Weights of a small transformer language model: 2 heads of 128.
MLP neurons of a small language model. Each row is named by its layer, matrix (up: input weights) and neuron, and shows model dimensions 0-255. Each number is 500 + 25 x the weight over its row's rms, rounded and kept within 0 to 999. Numbers have three digits each.
After each neuron's rows, "fires on" lists the tokens most often at its 100 highest values on Wikipedia text that the model never trained on.

L2.up800:493485484478520471474509498535487531491542485467460457531497547507477483499470493479513532533508528526502452490503528487489543531514527465454489499510509545507531475536463459447511550480513523474500524513543509494496485486470492531466491541493528498518493520512481485516485460494490528493515482522446527486523500523484519558483498541489508523524490508504512501550532493493491492530565496484474516508480498497491481541500475530539489577487501471499518537521545510524506515496510510493462505509504500520504530470505499509521513477490525484470486505465478515472471478553510550507489500496516496461484480522498469533456542502484527519485492501533477530468539515518444465479487525503506506530504486480476500454498479474493530460469460493522531479469523488479477494550541507
fires on: "\"", " |\n", " m", " Gold", " medley", "×"

L2.up833:535457492516450496493499492470512479498459489503506477571527541489512460534510522464485499512480500479507511512550509498537499510473494528493500454511537488519463524491485503499487528515531487515494471487497483517536516519538542517503491497457465490449518497497512508593491482491530489485487531462488547512468504459483495485516479482477529514523472470498508508503489509492502499476499491510517502504480517500491544491491506484512533541509540526474505504506498543572470488504508514472505447492515539467462499455501487511482486491460492531505518475476501474464508504478524484475423515512517532523490459479481490467531526514510461516506494550487503478468565508518501473475516487469522502521470488523483500528486520528494521491482483457500488463499498417532477520520515480
fires on: "re", "pe", "ru", "qu", "omp", "ro"

L2.up909:476513482522523506531522509482536513504476481489498526514520562536502502530485484476484496467490487505547532519515479485494552507508525473500456482474509521459464527515448537474526530449484451557558513498464469485488522478473481527451502513476499497519473538478498525524506493513472477509487522491478444523518537502445522519499501461467492505491543453540516492511499482510447461526506536485479543504510527512520501527496480474545477503481489514507495548492562515475484518506494489478544461515497494498484501503492498528524506472513515480486504516518513547467520479491482518510508532535499489519493536498469486479512514490546564495507500531491503500492493506514476507503518485433498478486482512515443476486487482485479508465496507495492466557478522535461539493518475489
fires on: " the", " former", " second", " third"

L2.up284:461494470491494513509488514510503519518480506470492483489524512491487478550513496516480500514480506522522548458495497503505482493512507526500485543480540490507490488516486472484515506465486491488492523488558425525498500493516507493491451521506538514496475475544515471510504442471485478500520489465514533513522523504507548518508495498471504485477509479544460462517523472512491460504509494497513447489465511546501509501496552502518491512471486510467485497433496501474505489536553488489454503550526518530543485516492479494530503491523528498455493488496485519547524506456551550481516507501502485551474504485510457489503491458481508482467513500480531524507524490510524515429533498522499477495534454519496488475508488446452523505505523470525509536523568489446474500471488520
fires on: " on", " second", " third", " fourth", "-st", " end"

L2.up457:501516511489527515491551502510511530486481493535498479538521524451501510493569516523450537488519516472508481500482537480447494514496526508538509488492525525543471457526513499465548529485518543458513516487479490467505490491488504518534499501506484472497439531529525512508458485471525516484508518526491491499481517492525482498448548463520517525501524480509485483482513520469495482481547525468537489503494482558549528533460531482522472546496503520499505488471520505539493479484537506497523525517475511542505471479464494472450514502438551518510515494465468480499502512514549502525512460520490532539517499509491510520489511492477512509521522516522497467487446518483546484472473513476479506499497475492471479483497525479516560481536508472497495456528519525507493531529525504
fires on: "198", "ish", "ic", "196", "x", " novel"

L2.up294:471515476532470494546499517480485508456479497503479489473551513495473513473503487512456523470466476478499444513526501475487472496497505518482504472500507512513485537536462525517542505503481490471522503501520474480510497491464535506526506512479480496502492497533510515537508471527498494502515524531503485516491446523490524546493499515523540481492448543489484488530569503558485500422499517438514466496488521439468525494513494513501504502468521498462484524530547488501491507489532482501567509466482482513459488513512456498459520502492534502503513488495490477492507543521538489469494460489473524487482505454488503456541547476510545484470489499529540540533486517510505464487483495484505485521557498493560506475508539491484534508491480481462471480477501513530519494507489506
fires on: " K", " J", " T", " Th", " B", " A"

L2.up157:498456468469527506535514462524486515478513508511513505477518503486533552473469468518529477504505545521472430516520469497501494529513476494508512465507545490524525489568486490515506486456463515521514529494531501476503490494460517484506478559459511467508492524457452562463549498505482501460508519477481501500469451482509530506517464516494490474517494514460490482524481504514562509496465496511485504511502509490512453467507503494515532535532534504528446495470499503471478541487493458493490455530492513534529508473501530514473465500467532489484508510462477498527514509490510516502522507503463514513485522517497455537525496497458534524480517508474556484504520528501491544490539471492513478497529512472486521512494451458509531513469514500523459517541526500479492523487489485
fires on: "C", "X", " I", " Club"

L2.up584:490497502486517525524522501511500552482517459513518476519501508478513516450485530426529510481494473484487500476532482563526489480458547480457478500499481472479484518522462522512516503496516451463517501485472505517480498439505492551476534492534482474528494499519573522482477489523495507521534504465487518513550456497520452550480499456450496442506482524521531479534507511479484524515533525472506535489498487509518516512477497512533501515486494526509467501530500473500470486479511483486516495523509498469522521467496517494475467547471493508485501518492499519482507451543503493510538520488552488542489510498487491468416486492498502508519510533495552548518498465484509496517525454510482548473506525512507472514504491481507463485499472488481480485493531500519457485501500475
fires on: " some", " no", " any", " many"

L2.up53:486467487476520512490511532460513482548528561492511506488536504481468489537535462511491518433513474485498546525508479504475496511544494492483490495487472538518540521533542525455477503482528489523506487520494511488501507436500440530519475496526471489517505470498462453508545515505473489484518515460530463530537512529486485518526482522523534466490512465505480442502495467508473462511512550501477520472513516481479487531480510481527488524487466525545535516500492530504516542513480493499513480542553477476508476515509490466530506502467516474511494517511486442477508477499528547519568500525501470490496526471483483484461550501492513499474504514474540513518475470486507499444500510498493528519505515476519449488500484453492505503481494489481482483476508478484525524500466528
fires on: " as", " —", " first", " an", " First", " Chicago"

L2.up337:459485521497519513509539510479480512494514533475492496517526511464507534482532482500559484502517481533495485459506482489495438539524510489472528507505481499553486483548528474498526518485487508477544457482514477486518511503527529510507489487463512485524544512473496463525442504450533509496478478508482487529483487502521520499505495471481520477524494536530499487511487544543509499501517514445511465462451473519447465480496501505490514517499469533503532546463502496466508513493496512504471504469509501477498516510436497475475483504501503582535477524507494475488478524519517502530496451522446535498521491484548509486450474506483488488548513518460480522511527519517518487491465524499460505488527486553490469503504566528465453482494495491504478521529491502476531494479495481
fires on: "ly", "ically", "ially", "ively", "ually"

L2.up764:530489487496523512540500506488500502525546510464442499489513512464497505508469510518491507493483535460500507506518537495518489545507491516489491501470509546489469505497496468513523533493496524478498508536485483514527499497491520534486508503469484520490479514489463529545528486511489509515508486516478581510499517549484448522525495478545530507490537490515506516533517481522515488531543506486481500513472484542509530533488500536526509543499531520528499468511510508514533516524490468501507524494510503537481559469514480451528479510534531520525471507461464482452497479523515573497482482528507498522497491478494482501475472494478445500550498455522487552480505483533509447512509508479476515544498485512488518520524518494508510492523466528470495492494494516483509537625491498
fires on: " first", " second", " part", " as", " solo", "en"

L2.up352:511503508562522530481535491493481485489536539501458523520487533499482547482545503484529486459495507560494522537490480447517471495500495502514548484468518480493470473599512487484480516500477509492503519520498511507491484486479518518501473464523491461515476499484439521500485499495517504487510486483530467497512524487496527513501527513464443498534509503461494525481519493451480484467522489527507475487533499489467534460481522487556440481465525500506539491546500494456506514515478509507501463535510491509483512504480477454523506477514489519471516484513462520541507520514497473538496516503485508494491470453506468477535503503475461526489441498480491544513524510525481467495516517496504548498535507521502494481500486430468525463468466550513497506471524496500507524506484491
fires on: " |\n", " |", " of", "%", " See"

L2.up10:480519492490480521536497514497526502505491445473472524493515513494507497542531512456514503498496479532487490489499505521515492500536522464525500495482508508466518488515484473467501496516509531505506546520554529508466496536485499462529472530477534502488496499559488538526523518516492509456498513517467529519503485497476481532539467488442541498519494505542526478550524484510541464519515482531459493477488465534521538487536454494502452539509507500520509497489487478488456469487445521479480479459500530517524489489484488506464522507479460487503463531502530513535484481502489461448498475456538497466502493486528444478485498484495497522486536511473527529531514481536466511463553543473514522564489513497516491481495510477553494502509478480512472550528526475481500501529521466
fires on: "==", " Released", " Label", " Runner", " See", "==="

L2.up498:441446494471518484538490488485466512508486490481470519492540486488507530459485479492500482513516445518543499497554468490540457540504521471519489510504476497473479489546455503520487548481508463468527495471490499498523510488521498488521502498515526475507517553511514540526502493453470499510474490497460501526499475486512505523504472460483515479526486500512521488502520542492494512512477503490497508531470468525479500506500504471491481542501460492443528479526492516479488485474482510519492459478524495475494497489469503497446500491516513539484509525514519456490527495533519479454522468488503508512506491513468496504455495549526521494540511535489479509512598550556528489483485498529468497491514514518477476478506560553499460488485487511506426551498495474514505510496525502
fires on: " that", " who", " so", " thus", " again", " therefore"

L2.up528:518462473493470496474517537514505498494512478500493472480507450490491512540541483448492493481524484477505508543558513469485566510498512503514531506491480485527502474504445476499487503468448546496509506542505497562479491477473487476487505463504501509495504539499468521502510473507527491547525534504499511525458495458509520501483515463526547492546499487514513501511554527456472531494537510506539505506500512485497454549523540531523507487483519553492449515548539538466566477523488524489488448488507507498515485497495524464504508530491529504489497493474486499501490491480483460504475536540480508475466481507539501478498487530481520533475497462452458528481533493505491479504493506531540512498503447515496497506516494441499519498487482465522473526486515495511498477533480507
fires on: " that", "40", " |\n"

L2.up279:491517480532483518548489518492485522479489481485513456486488513520487504488451496477560489492465524511481463520524504485483488541551455477515516515506482506505475509460498528520567539504533472518466502505498517492476488495505533499461454531476526523513492534466499492497472494473489509506483547487521505534480510496531504474505483497469482535511569521533490462517480488491463471511529502486479524504493475518463490466513489460506536556517470501516474551491513535507519465490488506509448492478511512470493534489486495515483526499480469498536475457490479466466518484520513486499444552476499540489549472504504516493470502582499480510471497520498505495508555510498523547541498535470499492518550519514473533502508511472508489446483484484505516550484522487487502480512533481
fires on: "ism", " who", " n", " help", " that", " role"

L2.up876:473449518502508568521484525487517524542476496495484519495524440512488519519513484528518528464519486518499500473528477469509486490499494476494527465457460503488493483514520492454509509496489460506482526504472483501500473465496523484475486482498506492488533510513539477489434507496519500509486508548516531503502526492492496494473493517509533457518492478486491530532515515516493477544541473491478505501475529509508517492462484460521505485488510513436489577535482510493511488480515491454467521494494500497483496510497495486504498491539567531505506540486459512539490586486534554535467531505470516487528475510534515460523498503501538479477513474527515529483512470481484514504501540511495475498484491536506508457509482408485501496513517507476472467476506488454539512546513497
fires on: "ing", "ally", " from", "aw", "ah"

L2.up777:460536515503539494550475551525533483502487478488487500540487490484525530517457511468436527491521473490532546525499499506533504510470521510496499454504481473493504514493469519477543523485490476440543513519508502510521481459473494514487467475457476481492444484466480489462498503551476517477529492536508539506511476480484477493506487489484512476525492500489528476494535530545446466478505518521510458488472537499466514518500485490514479600493466524513501510542545479483493496496484479510538505479521486450510501523466473504483505464503523507517501513478486498481498518480470477497543501576515505514497477487461476504522496512499509510498491469548534507499488511503503521476495550516506498497484524493552465482499520492465465512511491498453459517480542521492482523513494518
fires on: " to", ".", " October", " on", " in"

L2.up406:534514518457536527472499542505479517482542485474465470482472478516525507567558506504491553471482514488513504536491541474504446444518460516509515472513508543513486507539485491488479474484459489514512491525509505472538467467513505540479502505486469490445518511488524485515438488504494481518497501534477527493493508526537532514493511506461501513490482486477474545485515503516542501461484470506484529512493474495529496480461531479492466505506522485504502552491532506460516495496463537474442544499511511479470489518490518474529551485479517469531502528476525476502441516529502483475476507493502505502504497483512470475526508512473501546495490490500513548512484499491522488490477517483503544548521483508511491470528501514515560483480557485521493492468504504480496510553451475
fires on: "ik", "az", "č", "š", "ash"

L2.up368:489479465508517515496495496504496492494476525515496496486531528453529540507451473486508487497519507543444476480524465488496483541478489459479525488502499506522503529487534506506483511527497546554496483502495458490515474499489446475535483499498489506463521468499503486462471449479502522498502515517519534467525480496527498467457491514529514516505505527545535523541507513489459470433498450500493490501517484448452511476523519511538474504533525481494509520501491460511510543537448486519519556470491527485454497504533506496547494492515532485522491476519461478520509516474487529517466477529486491503509489511562510500502485519471540488518489479487504484478513445502498537464470519473455479511474524528500514506531532457472536501452472450473489475526516522493477510494503533
fires on: "ing", "oc", "ical", "ic", "aling"

L2.up558:535510514476491457528467486491500504527472461495501547503557535559584476507498506486531547518499465493484511506487506515540500500524505501501495492486503488465505542489539504494516479503567527503445494494495494453541467481499506462494480498490530473529486548518516529509519517515459488505526494501478511489519476489512482514478443532505522530500481447526510468502493538519504522508490469480489516495441526485460528527507518514495540495500511484475477482490507548507478498516480517489519460490491505523485486504548479538452506515458516496499501484487477504478517487506466479480480485535490489495466494543468519491520481443509510517490543508493504476492477496548514443516474525493482493515500498526498485516455545512472480457499493450457464557465519507478463517488517502
fires on: " E", " Re", " Mc", " Bro", " ra"

L2.up707:490485490532511523503532503485501481530503484516433457532505467477449495499532503509519520493499498529500485482485483502504453471503540512502507481463448483490478451520529497478440520496569503509489511452505471549494482483494553498513506493483479485515508530480538521489475498500516477481496506479484494538515512441472498519476455480465489497513466474548490494520548502513543490495553479483484511507453470462515541455447508522503480509507508472487513538512497510505527475487470504463470503492542527493511502477494508495530491506494475486549496498473498454515541451533522491475545506491521554484494484510498478491482539507480493480502544520510529543507543514492509485445506564501471530500511525497517452514478482472486470516459513490508471476497521481492477521506482492
fires on: "ers", "ets", "als", "ins", " Games", "els"